Part of a small language model's weights.
Architecture: LayerNorm before each block, learned positions, no biases in attention or MLP, untied embeddings, normalized queries and keys.
Training: a variant of Adam for these matrices, 735M tokens, 5605 steps.
MLP neurons of a small language model. Each row is named by its layer, matrix (up: input weights) and neuron, and shows model dimensions 341-436. Each number is 500 + 40 x the weight over its row's rms, rounded and kept within 0 to 999. Numbers have three digits each.
A block is one neuron, or neurons of one layer that tend to fire together. After each block is what it responds to, as a language model described it from the Wikipedia text at the highest values.

L7.up92:478485471468512473462507501530479509495512532471417481471479550466502484571551472508522552543535529428428529500429533578479505526507476448448518493438502614532485468556463535565545476475527528460513464476491503504462486464480471557504536498498490473568534501519545491548427529523516447483
L7.up1491:485455492545472552419502475502461502514494482491432549450496581437492517464545515458590497577516380526434527515442503552517450524425469495498495528519473566538463542416447499505471470512546454514521442553514507477470478475462508553460460502541445548545533518517491530487539516515477539583
Description: Mid-word pieces of foreign names. Word pieces inside non-English proper names, mostly Indian place and person names, e.g. Rakh-ma, Ku-mb-hoj, Go-pa-lakrishnan; rarely plain words like "named".

L7.up238:462529483566481480524503515533548500477542456512486421520533501390470488503538519518490524564486522421512507489457491528533504501532493604546539598464453547467557465548469547537531588488453582549555487531506549531485458485473612516568537429577503466487507475551518473492464434511514526498
L7.up1645:550494465549400515487382481518416491467501506517490425502507479458444507470534504571529498531493465497513493539436500566485476545510515518528479547498447475486534501453467511503438602530415483542502525508539496578465456457561579524537521504472462581499449468493459505484482477471492466532
Description: Surname start fragments. First word-piece of a surname or given name after a first name, mostly in sports tables, results and credits, e.g. Gi(guère), Rah(al), Joy(ner).

L6.up674:499499452593522531441484541513534503447506516533461491472515494466492491481541474548534449537510522480447523517539469489474526483480464473509453447476465612531615527539536507481541542495489526423514487559526594606460456495518467533448492560504426456494516545492541426475518468469520494482
L6.up1080:478462593456560512497499479504527536509474502499496468537591562517515558494441534576552521498469503463509578450511545510455492457443446560522442471404456477560439495526473512506511520455513549521514490514446568446473456501486534498476514483449511505492404434520481511529429460464516506483
L6.up1175:539556494517498541436517367563486483455481548500501472522529453514461504426523481523515461482480487455488517421480486479482512569432479470512452454468449577560435542496571465530494472419456479489474472553547469534500439492527498534521578499513542483463494444476483492509521444519489502418
L6.up1922:504460451475468466569516474445474472521517528427530502436429530475516464484464533487436500519473482496551484535505511521533555518527453533517472493476470507552508486529580494478437526464490430558510502488588558455531515468534535541453460517500477474501467506474469509482555423463461482491
Description: Surname opening fragments. First word piece of a surname just after a given name, often in lists and tables, e.g. De(Saulles), Bre(nnauer), Ar(pino); also "the" in epithets like Paul the.

L7.up771:512482483537485447535469484578470551477538489457468477514541547419535509550512524435534508461492558468505523583507498564437445497424499519529492541502540496525568421530551599499474529515531491466532483509549462472483568537537470573519485447485456506512486476521525529511444523549518471491
L7.up1071:476499521479461494459505513535487522461505525507474563539473550481494492545498418424507476513528552558564526576482534536524532481453484493523476520494550533579603512539491575478488521409529466514525448472435528520472559529529498539456522550493477499521413429527495476539436548519472463398
Description: Section and row boundaries. The first = of a wiki section heading after a blank line (e.g. == Early life ==), also line breaks ending table rows and occasional sentence-final periods.

L8.up108:535484488469481546521532520501527537467445495394502518429484495550546464518539558536518438414557562450481542507613561498431527525538454421516514604486484530555488549510538498476533521535455487554573513565548487478476533477462544480486499510482497483519437480505475444524502500474518531420
L8.up302:514545495497439471526539423519400601500493492497540517522506473506482603457502469511565554466542499458489518648503474496492425505495451523512476579476480554556570531519450510567537492415443511468518524449516499439473504486524452528496555501402489500466473509556467443476407420538493554473
L8.up310:524542539496517453497538491486405514498451520499496505505511569368555527474522524570530502519549553488496508481516501502443478495387557552504517471505445479456492489470492432462555496538496481514498513538579440426488489484522521531454544525492484463502427410548439374492537569504419494484
L8.up479:511451554497532537414467414489457488434491462500469436549560438560502501563496525558495431481496467454546517557533513506469486481482458438513480556509432510509603510480482481498508485490459491521594455548475538521414451511513539464527574505503489521559470560537584454566490507522561485434
L8.up643:550547557549447509499505463603441588487524495530514516556524563485445541524440495574498442476578443466502455560498496520512513478524417580524475519449485532487537552459496507571565513457392533469436450574535533475479527539465524519530525457520545537463489509497529499476446445470505507416
L8.up967:518474494477492482479513466535519577445403516477538481484515519487519529513512519539543485452480543493517492534494525517492486495443523495438513569440499612539601519530498514542545524470494537462473469486553494511456512434546551439493536487586537586532504468541459440462505530515485539475
L8.up1901:561498526440500523445524481511477514508523544500524459498491607517514545543477494531443484481555523428524480463567538505481483467508462559532512494453467497450500554545517435504524457533386392523486384501525502522548563485492546514511468513492549479466538463504488481517517529501577532433
L8.up1957:527552496473506500534482521532513504486557510530490460502577484564514536441514578490509574452540449515472508507550528531440591460489512536458481501455529525524528515523509468555496541494502499539565457506468402526424472499411525497435462478475530556513556486451500539384436432504584471517
Description: Surname first subtoken. First word-piece of a surname or second name after a given name, often in tables or lists, e.g. Christine Maj(erus), Ken Cal(vert), Larry Rou(ntree).

L6.up709:536519450564507439498497559495566549504536481541452495443467509493507561449473474488464496528512516489471527503537555458488540429497496482475524515479487572506532544504531575490479550389485491454473502534527504475481560541452566444480532563468472498506551575443494481482480430435520481521
L6.up1207:490511489556545444484504571497475549507474466494505588457439444471521533513528470490471538565481467522473462562527514474498549474413399531528506543454460564545543494449476560550533471521476489531522507443496568513497554456544506562439437458541409533503603555480506532523566521517545447424
L6.up1488:479567486486516542474527517440494509465428472524542540458582564518473545499537505487475486497467440517551502453551481459537486527583433472556469471504458486426502468519462528506486578397460476494464446478506537499543518512521532482539498479613487546548522524577551460552515468404458541507
L6.up2006:466513487454468548509549503486455523510451553513492534514511493445460498508501540513543533518494495518503579500503588585423499436483440489499523500532475476521556514536550577455447539445430540514514514445502484452511523505482531498462472474495459559445463454420495539550523499497472524481
Description: Subordinate clause subjects. Subject pronouns (he, it, they, she) just after a subordinator or comma, such as that he, when he, as he, usually in narrative biography or plot text.

L8.up46:426506484505511484515498462455535509502462452550523457500485531442461436515465564515494473467501481467514520512479559578450556508519390555549504524504492531515550525484489580517502528401570526537517515495547529504455546448524510515477525510514516475537475593501551429638480484473541527476
L8.up288:534547526476515480486520496525456517591483559490495379489487515555518591494505513471481505545541520523515543519505529584469512474483497549478549527502495496517532498526497559503489495492524484471455514509566491533482518523505527466473536513491505527488506627548500477463569508495508429450
L8.up322:558489549558447491499443404493459562496523572484475516480542529529574525476472465454490516524550454495549540516535493517474529497448415500482470577515449521531551529506489472476471518481503504511549499510576483546468476438464571542533511414527507498475519452487478481437536570523489432494
L8.up402:531478498481482449448493511461381548445500479518529519471515527596458495531517509438513524471504460500532552511547503543538568446497485560470465561484466515537442534463500512501442509474526466495496506485552525563519469459527501576539459556465494541437539532447512470495488469491479554442
L8.up860:502537505563436491504480481506502502447493521492503518481508495464516539411459535460486526554568560470546513476544612422507481454539499493496522526514502495494540468539516518494461543475537450491524463569424573541416507445433526528512481528451459535518538505569540500584419467537545541434
L8.up969:532531515554519596475488463499448524485488445544527487514520565505572506535513495488458529516462479519517528486501504557436553484477533483475472586428468501520520522532484423491475498418471408462515496566487463545427467473545488534544515457503442502570522444550543501540529519521491487534
L8.up1569:582489510549518499552549492514498608449483538479580450561499461520533496476519460527506477510550425489445511501480461555548572486485531539550540525508459475551509456507489511564524521491457560495508590551475513527455496447503540533473466463440503532471456526453546516550505466486515434496
L8.up1904:529542505575484466524521468508458480464471469454427568470530492517509524545545448506445519587588487479621494474491515606484491523504483524490501447511510514576493490486543495490567560493476471542518482441507466436448523500487511505473512499421435562492417463481513484515478549474465414461
Description: Personal name endings. Final or inner word pieces of people's names, mostly surnames in tables and lists, e.g. Gladston-e, Harve-y, Byr-ne, Thoms-on.

L8.up7:534454519484508547422483417509455506538478467521468482482441469498550502488473530501488538578541529474515533452469504530488490574396424500501544551500476499484512569564473511540424514451483447576481420551520482568475486435533563494477487466423536471480460488585522552454561536513481512434
L8.up22:538454506549553521446559514533512502539529471482464499534409527504518591459482431508480464496556502472530547544497475481487497520482479494419566502466468501547520520516484502539385566493498489461477370538461439577520531432486470444533453484481569540456482519538568449499477486554438518428
L8.up368:446494588499469518494509442567476507523478485577561531561444508489587466522500471505593457523495458483433477532540522523524473486468442483471398450421533580492484579586495552542469572412493403446501517516449490507506529537477499474436454443516460493536445530527554529464447503559473534472
L8.up839:521562565561527484493427422530483496388506457504536540541461452482591478551495559524530545478554492506543500514495485460478480511460483511515584555480460502485475591446555410520498580484463538549504542465543451468505531504507497484451489500462533497503468564450517482482446472584522537500
L8.up850:511549519516485503419506473473537522450482482570495567586451542514513517493530461548417485476540477465527497528468575483491501457512473495462515508430491496478563529526499436512491451494493548484412474483529510484506506486536514450452430429505526511542471539576512563524488509580523575432
L8.up1453:515475518465454509543490479528473483510520511487477500463539555566500452496484549473502533504509435501451429548527533541518501448504454552499500392465526459459542508538515506506474463467457484461529453517490484566516505491506487552518421449426496479494539457475479507562520434551535572479
L8.up1930:520622485492491539473513507603493540518503479444524512555529514572478501531495546468523532467492512420569535569461580577478551475495525492497558466505458470450509489556532476519483524554507472503539474497591480490473531512504556540476527549509536528514525529553490483484435486526518472485
L8.up2007:510488505504455513497449444441489548494500444461452521463431439457538517442501523501496539510500500492503572560507482478484550595528451513434455490502466513461535546534497569465479560459449502501470475500436472609484482512442579518485469500488521459506526498480515481494537547509461487466
Description: Main verb after subject. Finishes the main action verb of a clause right after its subject or after "to", often the tense suffix, e.g. plung-ed, left, bought, to write.

L8.up444:465496518538456512520540510507558473465484532493552468538424513541510484544468539507480501558523500502531580526579529536514487458508489542437445482493497483521451538500489545502519515525552478472555469519510491490558560510552475532500519499514511500508488517442536539485550544541503570459
L8.up689:555473517473517469604469488482452482481521459534501445533464497517555465516576555475533589467497525550571458490485443535516555549442551485550512590555514487414450492484529500469584513481518483501520505524543489481551491494516494469465494429402479493494517522454461499607521446541489524509
L8.up1031:565516503456549513598477502504491529506454452528461442501482557559511522469500496528485519509471473528543522494492512542469488481561565493549462473507503462421567524520460511453578531498530500459520482451458512510490508580517516480545515446509531537534520438468522554501497458506500561642
L8.up1041:559505526517397496543519502482546563541487523509529512528514504504587514569384515495508481513498446514523516530403497483550473512438450539494498490517500552522446467471471530524438527512560567519536488450496487534475544521553490461553484511485419524545453481426464522445537506528556499550
L8.up1062:464447495527529537503560516455540551506430544461509526490431534529579496513465431498490443547512562496486519544505518514559496463561517529496495536529463528545462533462492483470504440505451495471483456512483491529505508508480542498529507554496470499569513538432529516516502470519534560521
L8.up1269:515506517546504561513520519454567485564516465458455501483428476454526486463519492471468498489511517485537488492483535520500530508515444554478504540507506539460508485476491477526438423555470501494451551395451514544503508468477511504491466539446494483519474474454524528469505511580459570480
L8.up1472:485519472447550524563502469473535470547489559466527549499497526446593429490477560429525537500504548535552560481502503484501485519466439521451469550520509499527539494504541561606488457502455514507417554566561478491483517502564437483430451505442495486551503469450506550508489500584474479534
L8.up1631:506411575493523533524502515433555493507498534514467574451497528550596515519509448493483444521513553475506522529454557540473550458488505485482464485487526542458448602485413509467488449525464479496473468451499468544496528507477513510506501472438453532525449486432485530440565531529485509494
Description: Sentence-final periods. Periods ending declarative sentences in Wikipedia prose, often closing a paragraph or followed by The or He.

L8.up120:489508512499480519558457402561486511426503489543451549491521520471561551556510527446457459454500560484479518520460474552529515567425491496499433558520517475508520519481488586531433477466511486500533514580515543460531558487466455458552515527560498517482466403473507547509405435457452521552
L8.up834:489465492524396492497485523550466460502490477489514530501538497537522507480540608493496505577444479517482556538551463595549450480421590456567509548504473562517506525498524500501484488506432516511547429506459484506528502531477481470534498476546487570548544379424475563511448479534447444520
L8.up1225:552457466575418477461523573604509472496499465538446510468571502484477443480600583461543486494514617477560568555541510534552413496427544465494517440436485580515493441532490413496485467471547499448490449512418520479494516554504538487498504454502487454484479495466535579463551511503566572522
L8.up1263:535543529495419469506478529477467412534450497475485450537589561482499487536495543495475465520531547467563566512482471569509484524452551545585578510492484500538482483526500465509473507521477556535526484596517518503512553597532495446462514553513555486497574484459474542523470515494461480521
L8.up1767:477479480567444504527435509521500497489443473527489573494496456486490466484520503541499439566535539489462504553501512521537450468470568491463524498499529570530487529479490491496578438509518521499483456525444514504543505515485521454536428476467458499561463448429525554509543416522496542554
L8.up1844:508515495487481470502514535532504513474503512527486531520490496517427494439485507525474503502555506481431497547520487542496498546468566482495530502450443520569569461490531456546438522538471507498486465476454510523489461531536509489520455453529485489391602507482502490473486561502489514534
L8.up1853:543490518508487470540445497551515504444507471464479515528590487553544496519457470536479443525513554539525541533522555530548486577481597412476522507505493553462533458480552452536531481515476504485480462474455462504474453465545487399537461500505467450526470488457515567470498565546476491565
L8.up1867:556527449504471520520473466513471535466473499555514488535494534507530543502519545491477517513460440373513468489420411503501469481453514522437498459483449553554505453489577451466600515470512431522535461490446483518453509600485461530542487468482469451542562506531551467513562455549565530419
Description: Foreign-name syllable fragments. Mid-word syllable pieces of non-English names, like Santa in place names, Mir-za, Go-pa-lakrishnan, Nabi-ye-v, plus the colon after team names in scorer lists.

L7.up1009:496473512499507547453487432492461541547564466516457503521487521475586486471477473504464499579458550490503490527465575554509504483498440489465489490454443502452525525620539499506484472492463461483497416457471497569472537459565588521432449490497542504566501509519509456418517592624489531453
L7.up2005:506473496500502599414523450548513476498433463543492547496447472430595456450494511478552504515514513423485505525492518541541457573476459523506537498466462508468510520583523542457501509479502468452528497500449524433482465466591534511493504484429513497516461459510551519496515538535543455478
Description: Main verb completion. Tokens that complete a clause's main verb right after its subject or after to, usually endings like -s, -ed, -ises, or whole verbs such as share, consider, show.

L6.up11:478496511541504541484573470585482473476500533462470473501482558495484524493565495513515494540538540487513512588491540510510457497555455488523500572466466494526525503533499503472546444480471373528588511545545509462430449537491514533519470592544503533516515493499566444514452475503531435510
L6.up106:584503522579528497467529431500513530531490507474475474528504521492526525521551532525548493567490559494502524567539468577450509485522482481448478531429478531585540556478553507553521511476441527477562471563508477564403573499511508510478419486516508502506516429594504508506443506515496424504
L6.up1308:536474469489547527476537520495490534503502553497461569495455504496509496552527532456528503465504554491578504569469559650532496470464500447544495495490488585509568515490539464473502520539547491447504429536532523546500464436467520543466467526437419514445506531473549531530518519553479496506
L6.up2004:518519549510460468498549478549419514469517582451459484483531488522578497512527487517582495510455516436566525544541517548487522462501464485522503519412474606531525514463498514510508482455471451466576469604545503473471462479495482515525518527473490506544457471537520432516446488494586491523
Description: Surname end boundary. Final piece of a person's surname, or the token right after it, such as " |" or " (", mostly in tables and lists, e.g. Astap-ch-uk, Simps-on, Demps-ey.

L8.up601:543486549469475430529450475516471490537486532527594516533478479460519471560505474457512462481457501508445566563465502512472478576451471517588457472445464484539491501441531455473497578511452512448495450469518470495426552566461508402415485493446553437451464450545483562508471454501462534509
L8.up859:537553488508440537509485517583428532498493519516484521461506468430548464572410509518505492509532553487426467566544527546478521511480408537515498609429524522473554540438560463529488402476501509491522486450509491487506475459528547562513532549419543520491496489543507529450495375624501400489
L8.up999:491614466510486503503456496487556464591369511568469545451431506484491547522505614514583523450469551512468516548483565504492435465470486557552507460525479448468492511494474404498497423476465505523508484543511488618477506534470516581512444503445505508517454468562473553466525500481514467510
L8.up1111:542517529498475504560490489550533540466464547483570578432546542463516496553480524552539574488417461582399534508570441550419524476438456564508579456479465464525541514431516528509559518449455459518477453447548459482520505533475545508396517485498520533547547502563540520459519507526505460570
L8.up1192:526520497496459497531500506481490563496470530433515548508435523462468476510513463516496469414520488498495533605526503538501481500490471590457486559447517539497527506450495494514490511480500462511475483481533484529546545419426481537491530532469468448495430424531477499462497367539501517503
L8.up1344:537460451462444523595514479500454542473503456468524495483579578533487381476493502478574453556429472473485502505562499549510513505401470463484496549536489525496469523406514530542533576454454515570442470538572472454569515491474536461459481469449563580544475487458450503453515525601536501455
L8.up1421:495534544525487497473489540453545512429480461544489537488579489560478380527536531462503494477503556527457489527494537428468485494458451514496479539509475464480496457461517471512516530425535423528564528519560524532563539473522487467493472514525525433500517438515472528451534508509501519471
L8.up1500:504523513490490447493523585533448520652462500528449476504509446611555494531528547448472453524489488578514501525481582518459554532518549495541492510506519517419567481463492445539523494475463487462476524459511567452511576579491526452420477483502566511459535563538509551484469430591477477444
Description: Clause subjects and auxiliaries. Subject pronouns, auxiliaries, and contraction endings starting a clause, often in quoted speech, e.g. "they", "was", "don't", "isn't".

L6.up350:521540522490508504457484499524417508527439458474496484494514541537529470488471422503499495526501495501512488554531571518477432522513429528522524511433459505459503534562526540449480448480407439477486438510445516530474473503562573523413486444506518442515582521478515469421525547593493468449
L6.up1379:487488497511528519442516405474501536484493425566478428543491540491579535451483476513488545491498481459510556534481572499529450477509457512486519501490422512473484481571450585505477506465458479473517458483463475546513503436531535516478407490506515495525505490486502509503489562593531536462
L6.up1766:537507529521516505491579505493436533505426517464508480497413522516458490507465407502525510579502483532491533502563550482502446496539442537531442487353501546563526535489578523495519484494467475461497486474489484576488505560529453549478539493465415490523539525495486484481531487526524480457
L6.up1898:485511495485475529452533474514441480521441528573499492525532566549539488520433446439456501482499493506489508518524545539514484538515462495542480467464467504498509551527511519502421483485481491467471437515469472511491528466547538538449528443519512474487520516566490581444507498519509522425
Description: Main verb after subject. Main verbs and their word-piece endings right after a subject pronoun, name, or to, mostly in narrative text, such as insists, refuses, noticed, wanted.

L8.up69:539528466519456549564416524490526528531467517517510576510486488524500473466480502437572474503521454465508557602563585467506513590487565512580459539533449500514522502428518489477513516495489463525501554484529565500561514439512497511453524459509508514419552453481557576485473483566443457529
L8.up1101:556540466452504475536527562478561469506399510499489560536461488564498500447466555513536477456508537496526556568509538567459561531478448525447533505451493505514493495483441447554431468485432559462509434460560499543565509503515484507518464479535563565502469505458527480530451468519486471471
L8.up1253:506550465451496610532468622443447500484431444553457556531496512504476483494498453486490458521486501532566519578549532492506582536506563486456547513525482497464540544446539472504489529478450539436507416485534553551512487476529498487420405523516538539413542493466504581490532432501488565462
L8.up1340:432461438506466524526543535478499541513480481531528495482518554507586516473480549511485466501462492535519596516432501514509483546531498490482486538518478526514535487522517458477481428519435521533463444454512538540489585515562500542485490506461506584447479511503616537520520571468447582446
L8.up1452:483563428451501541467530511499533551570437441545432578562472522557419471508487524472482383479440458475602569524475546568494548502489486442443507417426465530513530452423488484481489510469433534501416418452528541495530544460529543510414478486476513569539423541525559446524577525567493610463
L8.up1559:525487449553434488496478549546527513498464536474531506563543510464502547446493480480531475506571576457540544498445537509496533533454453459503448569493509538571462532550455485524518515443464519568469525414520545529480513501518490542524499501562473576467484529457488532514511499511507474456
L8.up1758:534476555501538486589473514518528519464500471479446562490542546546499522507521517482492499556482483516513507542484611480502529410510579524540491473547430493466496527428397527409490475510490434531524547536550551608534536520459488495535424596451496495485516467531482530511487451478536490473
L8.up1992:514550461451519466606563503473512533456396485473524530475504535439552520545527481483541424476481627474471475571503485499415493534465498504490456515548477487469449603444467524438480473431524548471467548513550482505497547430445549520484488515452466517530420517472512534496535410438530474523
Description: Clause-opening boundary. Tokens that end an introductory phrase or open a new clause, after which the main clause starts: commas after In 1983/Today, years after In/By/As of, where, however, opening quotes.

L7.up431:420514551529514549533508476471450550492507519547448519515428529450533593524520502509517469471448478514562531512477494540480450506491510507531500520524460513469662507578495450498514532488507519542533458553477487539497506501575468468493513445467507441535386484451503490530472501640496534477
L7.up999:498525487487468418527479432528521529572492585497518542490489556450548525571443548504511514497504532478529501545489453509502488511419471475510476488524488544526485513471563539558517542453519532485479520495477421544484592536524534453581528451530512506565458535485445533465554480550445493497
Description: Negation in contractions. Mainly the n or t piece of negative contractions (didn't, couldn't, can't, don't) and not after does, did or would; also some scattered word pieces and conjunctions.

L7.up20:492541497522445474446496468602445429510462459497447521475513555482551521517550485549513485564487556560574508515558493516529499457482457465570503562525469522441525494506495482484456487493479464532551465514500544523443489483497498512560451494449517516480438405557528473519493454565574502529
L7.up1186:520501432505531508428467473546441536515485468525503545454504515481595499568478480497482463515523541510550540527556557511440565479509565538522492567500507547526558552427527447533477440472474399545519527454514518481473441490514503579463513538500440524510541543508471564565512526557544475543
Description: Person surname endings. Final word pieces of a person's surname, or the comma, bar or parenthesis right after a full name, such as Richard-s, Bl-air, Mater-now-ski.

L8.up539:537500487476464498484408485462388508571488512490485500462563565585536473513411522548538410555485496487481537484529472508542511483440535531527514505501497563465501450584504429455514509456488466430530484533469563470457558544416496574514513526489484453508537444498437495507423487434538537465
L8.up675:505475483494478612512527504484460463502552427489547520472497523448501532546499456438478478508476569474519566575468457555519557458452531511586539493529502500481482413531531434542493455427483509466485484513527511517474512530505480456542498495463440533495563473567487469444458440528543510487
L8.up830:578481448480460548531537432466503499458455540456439529513529525484475529461577485485406476421523536424467570536574488515481488581428475497546525432546456518502572429526481471516481495561561528481478477514503488535520491410503487490472484431481482548551561448532489476541487503524480473518
L8.up1099:515526510569494501401498507542506571487484494455555508540494572497497524488555480531542493467501532422476542575522457481504486496410456422535515572449428480563481504507489429403532497509461442540553494542499535544541499508528522515502512502511487531531544418532421499507555529550518473505
L8.up1574:503496439555453517484514504499494450494479428515505496487450523496520498513461510438472505522517513431530557517611511448535445491400444468507508484485440578469487470444466556469517506511580477485531536527554515555526562550533468451492445475509475522537532477509511507486529444583487551530
L8.up1709:512493477518481499536470438443428546462502550443446518462574467504534459478473516450533491452531503518594576509505569630505482571494437523503499467544480496586513515516502553504474550509465411462496503492532510526542514421521476555509522442447488565454434424478485518471538478494519540514
L8.up1749:512518523492442504509475514498541518499452497566500585567528504437565478492433520527478442498453511529488570493518517565463400452444440471484514506533491512538510523533419514497529552466475445458540540452485572448479533526507490515563463443446545596575485556440531560488545506472582472473
L8.up1911:504499472500473483558513525552584482489462518490497443577557479513615430519459550499511539521494551502478605501461491522553482489495490475578480547525501543447490447555552520476450465449498469490541511495528555546464495502546533516487480560527482523564516426443521488488547513532516516444
Description: Position before year. Tokens directly before a year in dates, like the comma in "April 1, 1984", the month in "12 July 1985", or "summer of 1919".

L6.up227:456499492501477575555522426411500492501455482509490500492509513507529492496500490458506469553522491510509503516549510546477463501487483560488554533577436479500481510500491535526450542511489578447519447493500526506536519590503418544543473542494471532494534443458529551539563538548477476535
L6.up694:506543495509491533486540479504476499562499526503428595507504471408542507493491511452534480506512477476486546516505534524446486569518529481489454534564466469560525540498524515486471451446497489516509466549550494486511549536543488411434454517540467505467477410499564502552480580535424510456
L6.up1316:549529430589512529503549451541604512520523456457478506487484452463603461467468479522445496444521512531539542482516522560521466587507478485521495485513463464592483568564503518491518441474518542507560515533581547520504485480533499509516516593522471543485530468510539495502479538558469517483
L6.up1368:478543501492462488492580553435499469491492513505516577502475498504462479588439477404441509557477458502480513535492472499478478481462486526523553484493470472486547413522477525524462520535531499542551480442492537523532546512549470520457475436538469537506518502486561619472611467525497479489
Description: Comma after sentence-initial adverbials. Commas closing a sentence-opening adverbial or transition phrase in narrative prose, e.g. "However,", "Two years later,", "Early on,", "In 1966,"; occasionally line breaks or table separators.

L7.up986:529504528494511548492562426486518529491539486527488525497491511444462526526516511454485409550451522466522521572548520518558556476491531493586491484544465489468494413441552442549413455461442477500462482545475553448477468532547497518500498561480440494482533485455495573452557484500473552431
L7.up1925:536530549510489540472496514478565543438500478485517527543489495527520460581582509501510438585549483532495589581488550564534555542489524539578515559652475513493514481491520488551542452485428550465437474443509612444503425497513516475504498550551419501515578460470525484464536432514531488440
Description: Date-expecting positions. Tokens just before a date is written, such as "Release date:", "on 10", "in 974", "between 1917", mostly in film infoboxes and biographies.

L6.up316:544500547538493453509496484451467548507499500483426549508476507461533468534455448493560530427499467392501535558538555600456572518530497500483468519474526514492553543497538492508433527423492494426504447469487465493452518531492481497553476430498507524456513460517515528457464510533516469438
L6.up545:464506513554566589443494469505508536541441494575487438572435517471553469524501502564536493537513472472496434481518573487469507522501364515483506506476426549491513503513514549571534517528441541464471420497455527475535544540533580532441501484546504468502548521461556514530520532590457518455
L6.up1628:494508509476414512524493449544522459531490462566491439539505492533531518478456541464499467426536528536508499517511571520488519466538471514501542460506492496465542501540492469580447469440464528444481523479486518495487518498538543422455545542462572516602514506485615498512472550528503524421
L6.up1965:503522442484529510493500548484542491528444503539518527527502534433524516475456465530486470395610491540529523531476481538455557533514417461500528480488471511553544492561497505521471472551431442471538478457453502490524533546476549522390539470395451435503524506440501483404463520515490508434
Description: Section heading opener. The first = of a wiki section heading right after a blank line, as in ==Personal life== or = Demographics ==; weakly, scattered verb pieces such as inher-ited and learn-s.

L7.up1692:542581467491517592561489496471560547521488512546477510523464507474600516522529543447528429466490482524475531573480543505533511472541506557451483480496486525499456551514523489509509471488455545517529443519501475504545480533456494538485445490522486452574481520417493486530462525542522509426
L7.up1880:501535511399447447481537508465517493476489540475445616469501498514518472528532624416476501515463475493518527568490520487398532539542477460483516516544504490455457535541468572530466525538566512522527519432461532468535550492438498524544451531555447492515498497568522489485494412532477492503
Description: Biography sentence-ending periods. Periods closing factual sentences in Wikipedia biographies, after birthplaces, schools, dates or career facts ("born in Charleston, South Carolina."); occasionally colons or word-internal pieces.

L6.up147:502516547511562469544452487471538523455534528479497485501448549516579496517490461475491417531461494528465477506487594549527509475501471578482455518526493463512538469531457624429507487493478478491556446507466477477472558495480532470525466610487449499511528487488563462471487542512484478421
L6.up1193:552533529571516526553496477436575596511500512536502524491473494453537498522504503529560508522445536526514499526469473482457540534416438551471470505442469521507460537502571501525454499488468522497512466470443510595440491529505526455417498449470518500586517431505520493475472509540515511485
L6.up1627:506527504513534483457468520482536511538462519487512464524528596472484513511505540488490508524487521492499520557507539408537506455480549520485488577548468488514483553489547480538518475547532478544481513506446462517448538545502514507503510461450468535511534445539501521428492552464472505446
L6.up1817:587507558529549486439451436450513503527558523530519484511537503459486521594493508532441522524464462464487552531488539521522528526499518505526512588565490509501503481550476545521479515454436449548554516580535465542473513509525505522514427443534493552527485489540526518454404525495539502450
Description: Sentence-final periods. Periods ending declarative sentences in Wikipedia prose, often before a paragraph break or a new sentence starting The, He, In.

L6.up323:522523504491543578529501389509483481476471524571420445530529474527528511481598530471462409477483559423496495543499513534488509550489488551605519520508475511472514391458527511487487435563484488433507475602483480479533513509512498520450462540480422536552527486411487511548534441536494531420
L6.up454:565484523547553564534496481544544501540462457583516482488462531464501488508504504511457424492468490487513512449435433505492527557519510489503419472532514563546516496535502493417566452460502477515575446522530571516532452458511499455484448462557501482466460454548526535462501434480556448523
L6.up503:525547480475424591534580502450542521521450539569452551538399475562475513525491480474429423510488459470506583493495539566474509493510492535538465451490456558546564403547562578483514426456512466449496524422531563525516514548486480500523534471526526576482500553451566470474524489501473560475
L6.up2028:546447460486430520557465474526457482494528493464472482441485527426486537580507522487474521518457535421495551515511482515517497456444493517532569505567500515461510468508493599505466512395579446495464528528509559496548505561500533460501543495409486520421551457521476592399432428513572536500
Description: Date components before year. Parts of written dates awaiting the year: the comma after "July 30", day numbers, month names after "in"/"on", as in "born February 18, 1953".

L7.up877:493513380521527515487478490526503524572529517441527583505477479536540470467431543525535491492489535523507494537574541551544462494523518518497546514527453468505524512451503513503493530399434463436480476489537509507561577528487485484468404512517487519467530511522503501610461426655491509481
L7.up1219:512590420491497576511443573482507475575481500508522540532442538485474479474496581514493490491482503527453527548533569480527487461554527554464470522524477478478520505432517523457474529486464529473483490504484530532485519519438475486504425542443494482439478451550579477533469405496477495466
Description: Clause boundary before main clause. Commas closing a sentence-opening adverbial or subordinate phrase (Under Staley's leadership, / As of 2019,), plus clause-joining words like as, when, where.

L8.up97:414552487524485537545478498481478471547474527491471466480490529459468476534487540524509481486526530516594500529527529521475558520458471561466437570519499515503555541560573514503487520491480507464580539559502459477442574530514485599511490538490480527508490521538525520504431548546528556444
L8.up114:494482508493519444491549457505488540522513561475527501455507460494497457575484464581565505510528546530511499579503526570486483420465514510455475517458530520491482550522484503603472430464385505440538458533532535539555575566521564509467470461446496499519488462569574438520450511580458473496
L8.up285:567463549527476484527433497565482497459520536436441528546425549484467467563446517439551453517546563493537509569507507503500492464431472558498520505443535476570505519510581567542485533474498572462547511487527486457453539553483482548463504478409493490477493437506565498523452504523434461466
L8.up1326:534525504474497402427504531533508528558497536419464541495499478427490516489571513482507449545500527482562535570491540514486516491471511502534497558486521430529601491514521547510422491501495540475546424643610550460529568518483511499474454490532527524467537472514530554494463532546478476461
L8.up1560:524505505456489495458498520533484500442497531458486539487520546485473458466492481489511464479511483503623458585554469529499488472449508580506462533516528500563536511465599544551417569467450483471531395503464497513508561518513488483561532487500455522503507478562581450493466505580421510467
L8.up1722:459540493493469438542467526522500463481539532519515508446534539471496446564482543466501532471479563521563549470528497508466518472510487479508549524508530492474597434443522504513541508484526530521536442527507515435481468609554466506540495554454478505537483451538550488496457499524470481519
L8.up1838:556505551496540503479528505551530502462550546505461611480428474497546519590449488518566499504438489435516534489463512547424480488453520524473537499519519544446556497512577545542509526551468418458582429450502456462459505545513464532482554470472547517465435430585531474512439518605508514417
L8.up1842:496528443571535483543429435588489490418529522498435446567506537461513493454442487538497521467394516560538586539507522520521493578523522521530506497450527486382457454486530525554380505532438525425462443581542486482477518466519552516459454496470470466462471512513556504452443458594458493522
Description: Section heading start. The first = of a wiki section heading right after a blank line, as in == Death ==, plus newlines before list items like - Breizh Cola.

L6.up14:459476527521541431510483468454550526424521506441537577515508546499501484574510545456487481502554452459537492463475494526445497609488484460458480464513477537544490508536457526578411528523517416516484461501566474512512481470442480456473473463534459482552471592530509552452487513553551537497
L6.up149:506514504555421520515525481529443521465554499473460489463485485486527539444551554518549459517496552468542536504460480502486515545465503470463510564402466634535521555506546469506513541499519499499484466512518482495480441479435578474474503455491473504479493488463522452433392505528448572512
L6.up942:469502435528456454554430475545639473507478556512476461512459494479538493546533629544513494485521560472588513565515505405515505585499558485502531472581462419500534507489474491480483558443571439481491512531487505491531558498447539495485485468463522519545497469456478510500407448548590468527
L6.up1054:450437467596531495502481528477521541478502464566501504564466579488490543500495550535502463547539494424467536494526434469474496543497532528547503519505481691564482509430504453501483458472564583463575479493497541587461485519507485614478456498436387577488509494442566531500481518495498551488
Description: Mid-word name fragments. Second or middle subword pieces of proper names, mostly foreign, after a capitalized first piece: Z-ach, Z-mi-javci, Na-bi-yev, Sl-ove-nia.